MLP neurons of a small language model. Each row is named by its layer, matrix (gate and up: input weights) and neuron, and shows model dimensions 48-303. Each number is 500 + 40 x the weight over its row's rms, rounded and kept within 0 to 999. Numbers have three digits each. A neuron's up and down rows have the sign that makes its largest values positive.
After each neuron's rows, "fires on" lists the tokens most often at its 100 highest values on Wikipedia text that the model never trained on.

L6.gate233:499478575514516526503436380538493519430472519513476536521515447541501431485509506481515488473554506490497484504508488424460505517497479520553503527426553473519477421510549500487467444571465596457501497533417525479493527542519521493471528512476533519600515475436575495547546521504521411472388511484468445416454510448454572512559524532511500489487476470553470466491496480579484507422427517547521495489482517496512466589481442486509491454489512436516507505508529473460465497596489449513498472582532467504412492422535455470545496450521506506497491508479513559465502489475523505587456499485431454506476439482512512581508516527521504501485564462509479569489479502535578508513501476512505479518467500489498589527517505481496447506493477492516466496431488490576553499549491530
L6.up233:528518530556506528442387467517460497495476529446537514445503460511537526514514492536561463482572456490518499478492518501499487500460485574551563486476499524440480529533467527555518527669540464517538488517480489530588554474501462513469577461472518547496544543518524485499495467530518448558420489518466550496525537474542505466531473601518506440524485535523435427484485451592497498436577464458510465522497473493550522597485524439502525516475584465405480552485437532531481484562442549519563528506497430469468506466493453482549481480505527534481559517552494488574540525558483488549488463442456440583535560507463450510506550560485529534503491528511489585523492485492499511582464453488576511479476452525474555516474527473513491474482586494532504458479464499560562507485530472
fires on: " |"

L2.gate630:478399444460431539430567462540484515483497546520452503544546420474482474558512476470510451493460484442492513567510508467503505467521470430471517545581450462401516540501481476475540472495551453499457484448448480434545552577476476477543459495504529553534536534411599485495524506523570436474479466548457558504501524515504534488478564543481527456526519557499472506433499502490535489463427501467547492496526507468482440483482449538469502503538511385523479453531534497539499467499539426524483492548493542473520474473516531515539488529510534485540510491516489542507482461438493493464483457507512526475491511554517545528484471455468483562404505579552479452462466534500507589566595487510499516524545518444492491458440470521519487509423487517461527565495532405540463554487442509
L2.up630:479468495394511550469497470460455467446499519491487476458433487503518472533473526473493491553513522517466425462486473496538524399496480491478497542555565529483501524509502462563459497500480535537442541456485530533499507512469527494452462481530476466498446528482563516543579486531501589524441496440538481521545509568499521431487528534516449559476567495532515481413484534501489454552455453568458561525485507495461452530474470480490411502478489536537428556498504517481542466538558502540406497485553429488465439564481465456500464511528447543565495498470547529505514510515501506524507478465504520452462499567475510544519493537522451462492492478500470502497481522495464526515530493556453499463478592473469542447519488488465494532512434484564564484492479449455560556435477480
fires on: "r", "\\", "re", "w", "ri", "y"

L13.gate776:506500529577475483481562514517543502560517523566486533547483479499527549537534513447551424442429521524510496549477587592440418469532486550444544480441496523517527485485361481524511552494486516487447531541594513540474496526508502448502476543475415503478527429519513473504476490469517462510508475535517477594475474538548494425544550468439452438487598494513530492494526475491493426492482539516466434521534560508512478508512466566512542485542526499575474525539474465503573506433521549500498525508490486507504524567517501524552472566533491555564523491462490521531497490428530440396482480483584526582536574474497472532457519479520539470467563502454468519484524532471506499487483514425536476538472495542447503467472536492495531430552486488549389537576523473463537522444492548
L13.up776:483490539514567566415545489536583518514497457565445475459515579519392508461484531490511530528477536475547497514522520459486511506414535499500434550496461498484537490451514410541468563523381549447478504509480549503478554547426469408554468582521437443552503489476495430561467477495505510497490477528512573457490500524474554564524502512489480514481481466579533469509538514523547507546465416476458527507475450471510492501412504467468435536438478507527494491409518527509545512461495513508454527608461478506587504489474499498506438426523485502557451582511540551452620454592481431465507515473513481459503499503531511499456508483491459562504495543500497485542512529578532526568513453555550484529524540449499514482470497468582504483493533484463454511484506444478427565480588552
fires on: "er", ".", "ur", "s", "ho"

L9.gate694:501510418581461479608477431501538493533453483459495525523526425467502514573526496596520476511463477542443472497487555550477521471583493513510487509538493492478493483485448563479457541444548470482476432504543522459579526438477567484514451416500481513491488485518494518448489447473562499505506482503552514505535494509480509429520506557520505546520444457468484429446503516575484510552451561496493519485437504504535521471524495533539482370453576470505415518530483504425499484497468515540491450450530536526508483476466540556534525442539445496515552521534492499461506528491463504537489414575533398462453517503530468425503452487539528564501571467525549548506524572530474484440521527486531511492460474544497450529522515530506535496552499528500486509478493482523524481532501534
L9.up694:565464453512559502569550498419549516534513513534530578445539456515512454486519500520537557505577527465487490467490535526467555467506523496532537506470509465481583479495575500465478437507468509492503496518394499489495503545533516552504462514435446473525480524560508527514519498547489462499477481496460541524487550417417542549499441493624518463564523449506604560518570508521448447439563383500529527461424476461574465515510516504495521470484438519441460424548501491458456497484405469513568497518551491489495513470506471477461454473504498472480483500491529492538578520525457473477500460479514531432452509477450531527579560468488459536541445615496504510447530483483469534537469517492480525465447524392564395504543451569510494467467536474494480453545507507512538551511512532
fires on: " 1", "o", "s", "h", "se", "est"

L4.gate647:456574548547502480498510471546548495543509450541470470475483522536442477545534541495523487490522552499515561538443484484471563514467501430510432561489488500453447502433516521557509558436441413480568603551451499452459508446522523476544496538523433451560570632458569517443555537524512502479497534522452507558521508499448486474538508507495464517483427466509555468512512465500445478488515554509518531490466535530564419480531527544398473524491577502414514534446444465522442517466461467481526515479464501481471539510438555465455536449541511533532533590478451467521470480501491504536457478520499398479467505511534581512478574520482517501450447508477493472551432546524485547535490448527507566487461450560487501562469510465449486434426499520531556508495567540536564421468514574
L4.up647:448444506552497576523457517502518539501508458503546537576504573461451538454534526518474538499471470509495439472520516491458476533537457521467468560484522528489529468517499490524557512485464544488514476508496518503524435531466550447529496461501396444553541482493521512501495575492473519500476481483516574459482485510488504442553533514497493488413520527520535531497536533491476445522492523551467533514495502497494505448579557543503611563543496531545488495577488518454507515514371527416499517626471541530538563440497573450506465552515461448528518579506490504461523465496543488488468505483440506499435520505444455556514544493520375423483474474500512561535514502534510515603459529555577524496532506509477610472507518491479494535466535472553506447500545508534522533457491548
fires on: " con", " of", "ly", " ", " |", "–"

L6.gate458:435547495518510470618467487477431501547437495489491537500488475504453523495462493482535514497546518589535494555495543475543487486479512485522532538532563552504501528525537518435519491413441576534515536538616492577516468413475527524490519473485457510498482551522507435480424489453498537538460549458418532446565534491461548511513541551436543498581456484502601511516434505554489474467514508505485539485474495501514466485519512493521518475537541422457442517520502465517592495525552527532542526475507545487538458526497526435452457461483456440471472574485506590529471512516459425536478538490576512504481502455570536532535532500536471527446495487513475448516515550576493530529589412574422477515476490511582508534546467564508489457537538541501505537495535561517446547539509427
L6.up458:523527478534548531494506432484517541511501487607531496618484453481458534582504487518499482498558486537452440470558521519483478500571527454479456474501557534510416483535509519515501496443454514476492491552481550524485431475503487486537514528508464482562564525491455482529479539526410451535515522487522438529504551394521515519484552462468500515499473509456519593456526489524460453487592434565538516486496475493434481516497461529510458520444524465477508546461544483478493460556488519469514519580447529501521469506559523447530526480500486402465483565476459482507603545541497418508528555571474525391490497452526555463524488531444457501488503494468473475423473493497437441530513465584529469491482492545532463534546486451555532518474543506501567440475560539515522588485527515
fires on: "ed", "y", "ical", "ation", "ity"

L9.gate165:557492526509499505509422398525552529491525450465498539488496483530504473533518542567494490461485460473491566458481511456462506494476484467467498515415567507443465441579522484563512392622542529509528513506475523539494485473511525474474486526483563444488505479466537511590503512517577419564403459528462568451488423465499461509589493466491514531530432503559560551529483422540522481442472519505530501452524490494499520630525431487564447481536518455502420521459482543468530555565460444549552507549508472538453552464517466501491510550542502478515491498510473533473579525468545511527488506460508450519517482515456523521505519517419471533497528445480475482507470511535602554469512445535510464470384496492490588503516469527520465481466528518516488502472543510573581511504502471
L9.up165:503490492468500571504417440492552532488435559531531495474507495538437537475486501496538478452568473513503526470481510507475568486415514476507506486478534473505520511536545482524552501624503579461564496485517528578504500457524528572574464515503520504489561540490543510500469538506510463530447530403437591498455533452492505570558496486446491439564379459516464454499488497516421557466487527537491469529429567484491509580524515522489522531496562493456498547486498481503502436563441489559529563557482478498437456375457473482471514497580457508473495537453516556582534481510504506474499516445475434526504521472426489545486506518493519591518502459512444555479444510540539551548533516502501458527492440528532587480528508571518518549540518465550502483487532529593553537488520490
fires on: " |"

L10.gate629:427458465543511521554454433527436524494490459495477459514477518535448479552487538540511545503513452530508491503549543451601559429429483585465527565440559514489491511502513533507516417487508552471508499522531572523483552454496443507503509403448470479456461502491514588504472451499582499545421559453514568504458493521465484494529518490522486486543368456550492430442419459499496420428435494514529523495442510453485509439531484532539499496466518496503417517563510401462484519537485481496504510601515519591430504502483494432493511443527518481458470431448544540490477454486519500550456486504472500517487536464503531539491539485439459483465501470464507443506451481558516516511542505470488443456532488491487549479497466629511448455512519467503422476502593486571531530467521537
L10.up629:458588498584542562491445455566509517570433514502530460513534462540488554484479497621522442468543487548515460483479506506419486474441535521574499468479455473467494572532515514462560496640472504434534454481511513563473561486499489584454498516502461424506498502451522523478469519505457519569423401509480561536550521477571509496532485527480533591558514485467491493526499487512538476432501497488516488501428497470506480546470557542487463508508536550534543554468482553522536532499426625477496525476500389560522521463466495465508489543460530510489459489507551537489530529448506482407436530524509410459478537478409488546497526465474503541482525445470504493450462529505529554566448499498525471528521481455467553480437538524445472476554489487499511465528497514548562518493500433
fires on: " |"

L8.gate113:501452442507478529438506549532529504527550518500472573543503483486516502453532564511523351513585504477507437522520526501500446456511475470496488497461523505612487590446479542534574514501460531530482496492548406510480517459516510574530528457514538531530534493439505492523462506517509517464522482509535482506602549555556537449416459435405500552507444503529436488573494468476511399550513564532541469527448494520525504486471563490525513537497503504506526484532505452429539409421499489427504521466584518513527480490527533472479543574544509481494545506483482494452489480547462515546494497478525524453448541596495479529539527461453459568435458515499561476514532513541552461515546476498462469502557514553486495455504511517399517483537509451488450483483548518476520499411523462
L8.up113:497520555450463530493462480474478407525543497508480438465443467550435495498413426542499537476434447506471535493535454510432456495524528531563520542496468445482438569467495551481504484497494503463496485622436513462507436493509509550536530456477443517522518494548451507541489493494511521522466499562433525486514469574472549492455489502514447451508509466532432496493482549563514477539471455565487553510518541493608500510517489525434436571580583500514532543473462479508499516501491549476503493533509447497532578410510507485533491536523493607483453510489406572498417437519489435504477423493552471481524506426518512473513562495443520505456439489471535537412518451557525468550534527521655510501465574511523429514473470567529504478438531469568539542468599444487445448551506593
fires on: "ist", "ic", "m", "or"

L2.gate674:541429502523459483491475530490466461489506519527490460486535478487481465477511537569481482572467481487477482509507509522513500501503454581553480507549496434484501532544488535463459502490522486473458444445496496484520526531456548519516516448492497522488562524510520480506441473482448541448475450471554502497511495474537499499478504470487567565491422501510522510494529471548563481462455513512502454547548518481450526595524430497477502467532487592514520460543511483461523530475477486513529410519491513523462467504483537493550451502487518597479500472538474539511555493374493497436522455542473488472483469584534514512484467501470466573512557393522445394541530481491500500475489547533430550463532486535459530519514444577502502514575462521418496475538495497517511425540516472
L2.up674:535557459545485459487472582466539500515448452483484546523508476530546528528455463545553501493458560445518497515568505564458450439484508521498510594474493456519455527486457573513469456523488515560493481490501445460495592557525444492525461528516509455531470522463586496508451457511567499507534432420521488406485492506500552466483519440461501490524518448503526544454496443463491502528517525525511463527557499459460480522439447541552454408542488536502503535493512491398509486465555444511527536585492492503513432505474498501536476470488545560456468478489475526520504484464522582510536521472550568564462498550527511492520556517454608561455512454482515490433472481504489524501516490486486521546495489482539524504514427482487391504528479526521431507480494501427511418492494441
fires on: "g", "b"

L4.gate249:531473535470490547549410459511502526475487513433456481491464405545496511436512509455524483489468479502507423442581468475521481552513427566510519426476514481501428506493500425558506537553546512581527542464520535492536427476465519463460480474472453534526533520567532481566456505445513491541519540529503538524533419521438503535524531495384504415494563492512450492508483527528512475437503534528547450525455541528457564453451482515519503545531514505476498584481569468464534469486514509513448488499544508471486519489488482496529527460562466509501462517367483584450529398491391656556488470522550595528467494506555460459445504505546479501462528529485422492511482467468437514541557452475451481583430511513530509514531501516460588489418498534523506551527464481496478450516438530
L4.up249:460514505438482497467489536498462419439482522442541538504475428542557544557476460539523509469617448499502433556510572417448474509554435525437493524554537445469512485467451501488514517542464520502554480531421496514509440516485513503468502531471511433508472468469473489519454508527520501517510488567549538537500535482436414484516506488563431487453481451525429500540491550529453484455456504604568482461507510486517534501542514491511472660475551523544515480453514495528469387496490443568512492458467471508535489467463484511489517543497504533548508507547455537432514543513476496480476548413527434447458406491496495545477505436499464499411460514556553510517475478480509483478512472548509595478488481496499559488516500496465495459492541496532510522531495420506551520475539494
fires on: "p", "s", "d", "man", "mar", " such"

L3.gate205:513558543507521485534459450578522479548450493453532479549518495479515558501511529527524474529583505416542521526461526480431475407502502453442494541506553626526485470509506423510549486445463534525498472482428443488513518511544560512489475454519482544466501534489485554516514571481543502577538570541496525480486454496527439454529517543463407515582548497501523551527489533556528477513500594515547465494581542487467408539563501520486447493514486421504465473514423490471510478431516415573470472532513526474491441519412454467423488513511531514529498582492555550454479518467485503526487527543545516402520486511554536524515470565541553481509486451477493458533518554501491488473543470491408472535543508597454416479455489421520497493529497475504457534512592464449506475461477428
L3.up205:498446567497412480495482495569443532496415576439471519473571497489579488554450431534438414499525507480445508452515444490466533438457437513475466592479470528464461492456528427491405529464526495489535457518506533460518560471595573514541402501505432485477492515480496542428517586545526479504503455500469540526520448487492516566501482521518487547452477478479408403562537539454495512482494457569472480449451484522508476546541570450424520538454541442493478509508405464462459495583503560474436502458457447497468481466473543434512446430492486503558512492526472482516541472516460500477523501479496487428613504587496515500508464503473561538479556469549496475490499469468445532590505527464539525449527498513498461514503453457515485418503548504470476542520560463524534466478483516
fires on: "re", "le", "p", "de", "en", "lo"

L10.gate783:474499530568499496478487490516461506512504494515458580583491488481515524392476536461477444473496436483500451482471508588501505510448455565498547466514460564496544514543511504478518502465465486536487433460481470603415505458521518507483524500524454583505464483599529565477435502407545575530535475522503552553510510437457500510539495503457493468465499493509482475501468474512482514500470496498506459498398453522444500501459467453508509435513505481507550521492554548444486546502547521521562510464456497497479567491478486459501494490545462531464529492508593555478534402526476522550485472446441528536496533475535446513502448452494504463493504581506447409572520463550426494483587510520511470459451518577496495519573514496500552507454441492550525528423529452489511488525566497
L10.up783:522508481480510504438486551503441468496500578485522544558455466501506464572514531552503392455562484535460444556460487530464481572489502548484520447549485584497541471560503521476480513446472531519550560518439481510522527458537480508451590500482571448508457489538474533392564528530533502498465458478514430534483495489505496477544407499488459543527551470442450547505523563446506475513464489511574516471525458531529514518469530483504447425556492467479467509459456534495588455497505473530478489506534459524487474561515573453519556521523509482543520484530453485492476526563495492561503526537564514517514460477427500475559480516525548520520520563522547488505544521451486591468503536567564504504436532560519494542457444517506545454576535463502519468519532493515524477481531497
fires on: "s", "ten", "os", " Sh", "al", "d"

L6.gate350:523515495458519550593515543555483510493527476480519440548489507479479474509507449559497494481490534544518545535471488465486541521529529475449514438524512479526570400498493549534489490427509529407513469494492462487550551526483527463468451480532481543473467531473495493498496484422574594533446531555446463474472528497512502459546462538551567518452528504546465470444486497545443535533529568474429471436445587518584475463517549436473499458475453514430461548497505493466495459509545574544501486504572510498485477477573518521563479409553494504524502506493467475436509516488462605507521431529509555534493449480569478545499524495494467467461481507476467509471524566534496451477464542506532485491449485487534496530539521467498499494525526498515470492587484464480490514498532563
L6.up350:514516507534481488495416482519529437536478578444473479495580471477601489488431547536546502431547478512540471543537523548539559471535514489574526576528559618512509495477616482464576459488521490497511466577535525539496549434459462546554519478515529509456468489468563485526522484509447540544484459484494567475413468499449459504497475509429477483553503529503471504474536401486524492437577526502489507437471524550423435555517493503506525444528457524407515537532443534569523503505521512480452492535531521528447493510533537516499498505597481442483508441502488554477537493485512480439506525472521426523512521501518488536545503486496489508514434593479477439528573488542557516507497497453550491470485447500475437533497513505555484463505461496458523465556497512488422501471439505
fires on: "s", " 1"

L3.gate540:474470505556442482537452498473526556586514496552398519494457453527481515426483473488568526536518488533496442452491515484574556559548508477514476529517509491475506458491450528565509483468431542554558510490489493555533582518466532572480418481493528511417445449541486525558498440554537494488466502415427530460566492477439509462491541520482426489564518490557512521537479393556513462496405477543540507469456542453480520558454533442513560454517522531423469521525519524483474531447478550615514538539473517497512444510495532482502490497449471480484427505490541510492483571448486489538526530411525523511535444570561500538448563419510566545501450438424463441519506543498535436562562476488492454427529572477517468519501450551448478457483476466521496532461481517505541578432519463
L3.up540:518461524456441472439469516467582544500486546519502461539531575503469503436497467550542517510567459516509475506469514482475544506532548560557521591515470515525346426559520499537486519502479434495520498498534592473468412467547509498514444486473516458499444486484478462496464457532524487496499443474533493440585470454448452522512550469484489527463501576525438526520474391524544503455480458461496537527506469487517499529504523502526576515499506523510544483418512551525399516520485520538543465541488605487530486439548553473465517495393522483438498519535532458537581533495494409465455515458452402535548512532476503490526525549466477522512471459499516574424515516478430533457509534567509502479437530484512518609486459480511480486456499518550480524476528543521493498473479470
fires on: " Ka", "f", " |", " Ga", " J", " Mar"

L10.gate786:463472494450448515517531462498500517489530550568512596486541501516534485475531501593514501591539487412484485586479504489508448446473419509464496563443567549452427527537520521542504555515497549537508546512499425542554529430473504501457503500451510450501551441483497502568448464552552508445504495494526525466523549531499534480384519471488493488491475498420470495548531471567550453433504497529518436520528510492479479546441564465468520515511531504535563507526488466498570485479486500519517449566484465478515552530533488434518470493511408530532437522498484464495532498527462414538554472487552455503582462495442501471531471543429530549424555458477508561508509600496499534507500485481481566484505490550518485480519462565512465526544512583491531478530561441528487521524492474
L10.up786:457517512467491480460500533456507459511465487486565479518470523602478524507513455453565529509493506502572562514476473526501496514436510454468555541512477442502441479523453511482515498531448475551420514456442458511509545483526548504496466541581530496496563511497514465549521399462483464485446532522516486519525532422493523446534532500497361567521442534456548548557498496529460580486507532471493462459532535520494506561465452534495508515467484625486473540475433520465486529473516459438515502463486403523520518442548462500533522563421504486536435506512452449526480441501510483501484480445462443533500470472468504432426526416548467508501468465553473536497488463498465533523492484496487488443507528494450436505457454517450424505496453500511554501464471444477489469509546521
fires on: "g", "u", " I", "I", "A", "f"

L4.gate394:451553511567507516507493484479489500491497481520567439486528461485454498467471472484536522541539457519463478530471478520418487432492467458532485500524506495514472426457498515560469517487507505500501538470566459516518518441489437492451526553495512367539494503509559473542476502495495509415510432443498495540509475471402493512516501554545452497458478470578584501525473467425490576505464611482495478556522526579537457478488526500500524517481468623530536514546524563480444512475500594543434533532454495579505487498510501521520567544519469491524432521517529503510519504508538475471480519502491568546462403503454511506515506541517554565527449512477539520525383496490480534540485461463518524482514507514456520436465494527491488519491513507494573514473468539512557498513493508
L4.up394:469496447460456442507496522534557497499570494477536525528520498410478466542500489540518539487526497518422476563463550470504442501508521547530523514563531461473446468500526545530517487524507480524429533449506442510466449566489446525593502492475471491445463429451524563431534463526549469482549512543526449508447505487513482451514425445495523498466506529528498566498564488486515479567527566391456538535568452574520419483539428440439535537512443567523541530444502511471469484486464489562450514563418492483553513561527550514472527449516533444585494525483524477477511470483506464517479484511451510436438476502461491510549511457568501495499500542490515542500543500500435509528431616478512458445458458553478519463524514528560423532454477492571486484558543458520535507534481570
fires on: " con", " re", " ", " fa"

L2.gate206:475529501515413497478490456568548489523494528538417489449505510458543511454492476496527482521598513502456481518501502504492535506472538486465483475539556497512486522487546580493532440549456500532501419530490501488472480452472474527461492455558494576499508561497507508560474474523484493495509504465477528525623540482473545450443471545549486548565514526553495560437418479512489496490498510554520510478492505442490503489447505450582510453530492451409506474521524534489462497507487502476594510430502516478481470579530496508491519555480522380501491571497485556444549518445506516521546454520564497571469449525552589519495567563520536498475478548506425537464468549515513398408515521445424470536487512488453485471544504592505461418505576475496499495446512546525537549488500524
L2.up206:476539478518479496488504491518569532496463593521482506447529559461519510484483518452486495480584514539486467476506507532486452549512565527471529505549539468486438487475474558454497534526486456516472492512498552426475423464465501466535545509464510485476526580519451462557485475544496534458478428512528484514550495419557508493415478467459426499466549602503425539493465524477463481517493499484517580513538448486455490444386509463563510467476499556491566471501557523449541544572464522528586522479446513451526533528508555500472517488460539458458441524617453487495562494527543521450503446484471529592459467492481604441510494524410500469501531501529507562519554489447439517531501522507517508577510527563464480482530530527510486467498519502504584555429484535477550539466504532
fires on: "dy", "im", " |", " J", " X"

L3.gate477:435441494492444535514446494487465473474461422583464549544479499476510510500523500511522492613462527520498465508461451499395502506479559444443533522532542568494479549536467524470377486499485519519468473507435513507472575533452468565456488491491512537510477505508507600508523554524473577564524460472436533467512586569550511455467508568470489456461529517519439521485434486523499475523492430484465585533452524466484503553463469443520517454544472433541482500466457485484511456543508478473484497497521559495574538534506444555472506497535460546469452510529464519466568559525435506464452485469564518501536504547553504484550553571505516477461574572504544474586467517571467517542528520518460515472500554531499498429431478524515436465533523478531515562538470476506486603451503556
L3.up477:533521481520490603471501539435481523528470503487489491553460481549467521429511490464576564543561463501484485534579480473460511490545537533537481464489514448546450503460504471566521508450526483538483592491581445518529518533494516434459521512503570536504534562487559476463403503534484593468466503490530499489478575541584526566477457477477476522527503522504484512540548492541498469507486495551417498524521503487419483445513524477517438504475498525478495519523539495535421499507550505479397514472461478505582474564550488467459553465485431477551502507487499474508476513490512539481482501531480572493399495537489500458506521569603406519500486530476465540516475538545476487473524456582505448569494559511502475498488483454471478482443496503495566516444465445515470478553489528
fires on: "d", "e", "r", " d", "ci", "ri"

L10.gate109:471501599519445514581480487528536602432511475470484517527477493520441500531497512506496528504502505455512514480537511544467490504473474551504465526529557462413494543600577513485494422542460498494514470493498549489487525475466492509521502452488470478474476478495511534515476551492501511489427516428441583505481501518455531513545519471451584505565465517573549551497403487511521518471496461495583561454491505468559544552523444494571469484523473422485411482512464511468490526582508463501507540505517522514365519512493526437506455443491502470495448466420414554487475533471537555491504461512500523460503523505534482546553544469425559512487533477494549517462501583504624498466618457500430433521447518471538598511541416533479464536564520498513475485468535476574473583502462459
L10.up109:531461600525514523436479461487451484552514442478469527457443488492499525515504478499541511466511418574531450455486501477454502436453548545485565505507514563513510487566504491551570494615555533472523541445474537555516537493504527537507478508516517534460491578505494549520574457512495553506446555395513535569512495508615520486480535500425516454530482435498448501507536580560537454473513549496515469530444472387439490531499523544550483477549559550488478531503483527561526546558476516508611499521516507531454496461444475537467553474547509559461401522524507506538516469550575522577509460507463458572475523483496533549468423519463501509516499471511468459512499512611535445508486497505539472453499471459548524524447549581515517496511528486500473454493503491586522484535524458
fires on: " |", ":"

L13.gate371:498497513507464464483505507610481526415430508550501470556499517585523497542472464519472528479516561468504500503472523506555464551456489479469513573530502498470516496522538545464440440599595558471464437441434513526509491447505531477473474484519508445524498502469475536558480475495560508507406473384504563435466481486483463516478503508489499522527563464517497465498443435468445507428459521495520539484493498494492472463486490482506470505448467541518488484544483502508463462487424460424485461535546497499512454460505421465460486491562512509463456472504517585389500440553496535511479533483532471522484497499443479605484514433431567548481508545566549464487503542548568508509516522489566470506542553498430498509517491551533475551541493439463431481578502507625431527519511519
L13.up371:461543495536474485536446493588462522518521500510455526478526508548444491516480534540484610446506472466498555537476499489558474430484501494488501575510530435485530515516492530433483469680524518496487431448489511595481517494523541513473453429558463497506515548510463514543480453498518501544409500425572551502507508467532472515529481523483482477578537469500533503508465458517537506387537469527519546503438513483497506438526518507464466475488534460485512523529473451511521507466476534450504517552538454538546495459466469448504471447529474486453489472438513581472515501493488530481513479507488486591422470405459504568512582445469512512464493522491497521538508550562561545561532456450525501549559516465479522576523504581471483508555506379520461493556525492587498429526510419
fires on: " the", ";", "-", " |", " in"

L9.gate70:472540478515487470488479479615489465532518506545479547468519437401530537532423506491504478429520421516557458509444493527449486498520566496478493479559539445429529481465500448519489507537481498509518489463469515506498505451496541555498461491568574486442561518599548449429467514455464553522473512581527495507646425414487536551494496494574454559503509511448494545485456546581456507521550474520457509511453534497533460522473477519522504498523514460463456501466577500428479500449530536483516502504481492536522473492534546504437586461451488514491525464493511543476532436525462500455461478487535466474494496510545422451486460495515507539488465548522513493489526539554521511453483469534435544470442517497484485478566417468447554471497451497511554486411558472507546482568500464
L9.up70:579539432547577557487518482482487508547487491534504503522503494541492485502436483501485432507553495460510518564470542418522507474484483540536501486535491474509450506541487536487487437517571506522543438482483540515490487526529507460530566424481508459519577488517546517541534498473482576438471497524575543483460400492539495539511456515487496488560501479514504496475504489499592468459501484580491516497487435408499494535476508457521454387535531442438468442470532608503527552462494503504511488498484572546463495496521485462482550511511532492490482551544431488435524468540466568532462526569516537473529464515540482546493497502505485434481511440425551445503491477539552510502544583571536502502450476540521540495466525566513497488489455423471513504454582488541590498500508484
fires on: "d", " Z", "s", "t", "os", "w"

L2.gate222:504481496544454567599458539516538528535507514380466518496508425547486505476544505456503455495548528421537479466545467498443510494514514497532539524524496452488491521542490555506454556481437467515516437529545510506414590482402403512551450505515559463571462503518597483486469463517465569526546497546518447445515619546497433459533459470527511532457502558543484516475424473519537430478482499511523520427525477457538459545589542575498479456536536522513437428540469557558500464430524422450546451516503451484503568538498485478492560545447479439499542543497497580497507517507470531501530522456511448476522477503510485513493513526487516529490440493534483510535510533490456532512493523493524558504475400466489577453472432488440492478538543512533533462482598541505465539480411442
L2.up222:480593549486499466499489536535486577509467550484514537517543481476539508506476470434494419419420481478510461559532550490448522484418478563530566452453484515542458493444478486488499498535497521523487514426572541374517495565476415581550512468563510500512450487420512556447463440458489503446545475534510440453520575537516493526477528444598525472520474480465534543499431512474455545550495529479501430523478477538461463512518483624549485419478501530501494548475520461548519500440548458444575476503557522502526542492571531506471498479518473512476530499526507565474524446502508560432519523416553522535519573511492518491474576486486570552473461497559496455541501464522483547468490495526441506504527497512468526434459508473498516579478496511525467389494507538427537568494476538
fires on: "g", " |", "hi", "0,000", "h", "_"

L10.gate794:495442533520492491526504565444470529459512510554483505470471530483487548525500476563508553540467459454485501438469472445494469489464461495466433507572510520514558495512546490498515437513532513472474445458534506497529514521488470577489507452482512589443463519513533499531533529531520483545487549449447508489465500564536470497478522540547503479571506420542480468493520552490510524480523517476528568502479511472490515528594529538485525462510504473468452436465539491507513542531550523560483562501552523470579478532479528552500519509501565515515439443549558543498442452578477531429512496499510544564477530453528556403515563539561559557472476462534517556554541498508574516481457456500527496491533542510493460505501501468470465532555580552544459519437513568444494497521547443
L10.up794:515477543509500525542512439521522452486466500509440549448506520461518443441501495447504496508546572527460445444542465512557447566478523521431562468485483487481522486457509457555472525490560470507486470517552462552451513571445521508489518451512502525439504470489507480599476480469439488561482480480524460537458557503473548513537622443454484437490494512482452526575519494471462451540519459529481505425509454461496450485559460469538537472450479427535490502466495505480496498594476497528439592458498443442410507496469575547498532610438517524482578613523491532482481490524511543465450420445500510488529476460460511449533570515427454423473469501469456464549519462558574480477455512534517507559494516524551514512558492488600443516488469481485455538425410514504581539498492424
fires on: "em", "d", "v", "ha", "ry", "ca"

L6.gate615:493532496552452511490466456512516512539462482519480512520493456522525480457459516525525468555496457525549571510461480547469513488517473471441467473533552543493493499429487521540535496363502516545529613514451490501568484503481483519529463553566538492470540530483539510517444504553499448481503487482399515521453546520509498515470519530502553484507516473551494489447499486530459552486490534450598430460489520501516475495571405584564573463519516519412435557478489510502548493493532549524481496576472493543540529515563498472563527495517460471517504496470535596458547492471476445438534547480546514544501467515542595437506541431591514574530514510570449504473474566572533509540494395490501485482423404517553453446482488536488527493513497532489526497497468528537423477547473442
L6.up615:525551467531496425497504482451490519501515440564532495524460526547509493539493488526523465461508504488437518525425508529531499504579532509500455450510495515516497494504503441487531445464473457544499515542500497491483539510551501463481467467509616429549538502537522480518461468475534467418479479464464503515515513526483542523439499460585543503499428501466538496551500428462478511538413508478501506577505501506450501493513494515521478497497564503434517460502495562616520530502580461463525541591419521496522379557500561514529464512488457434464454546541521583515505588477526463462536485504491448558496483507507525450585426503456494535575522432539462427541480533508516487523507465533560506473430357495527573535507444536514475531581522556487526554551455548477474479562547471
fires on: "age", "ing", "ed", "ation", "tt"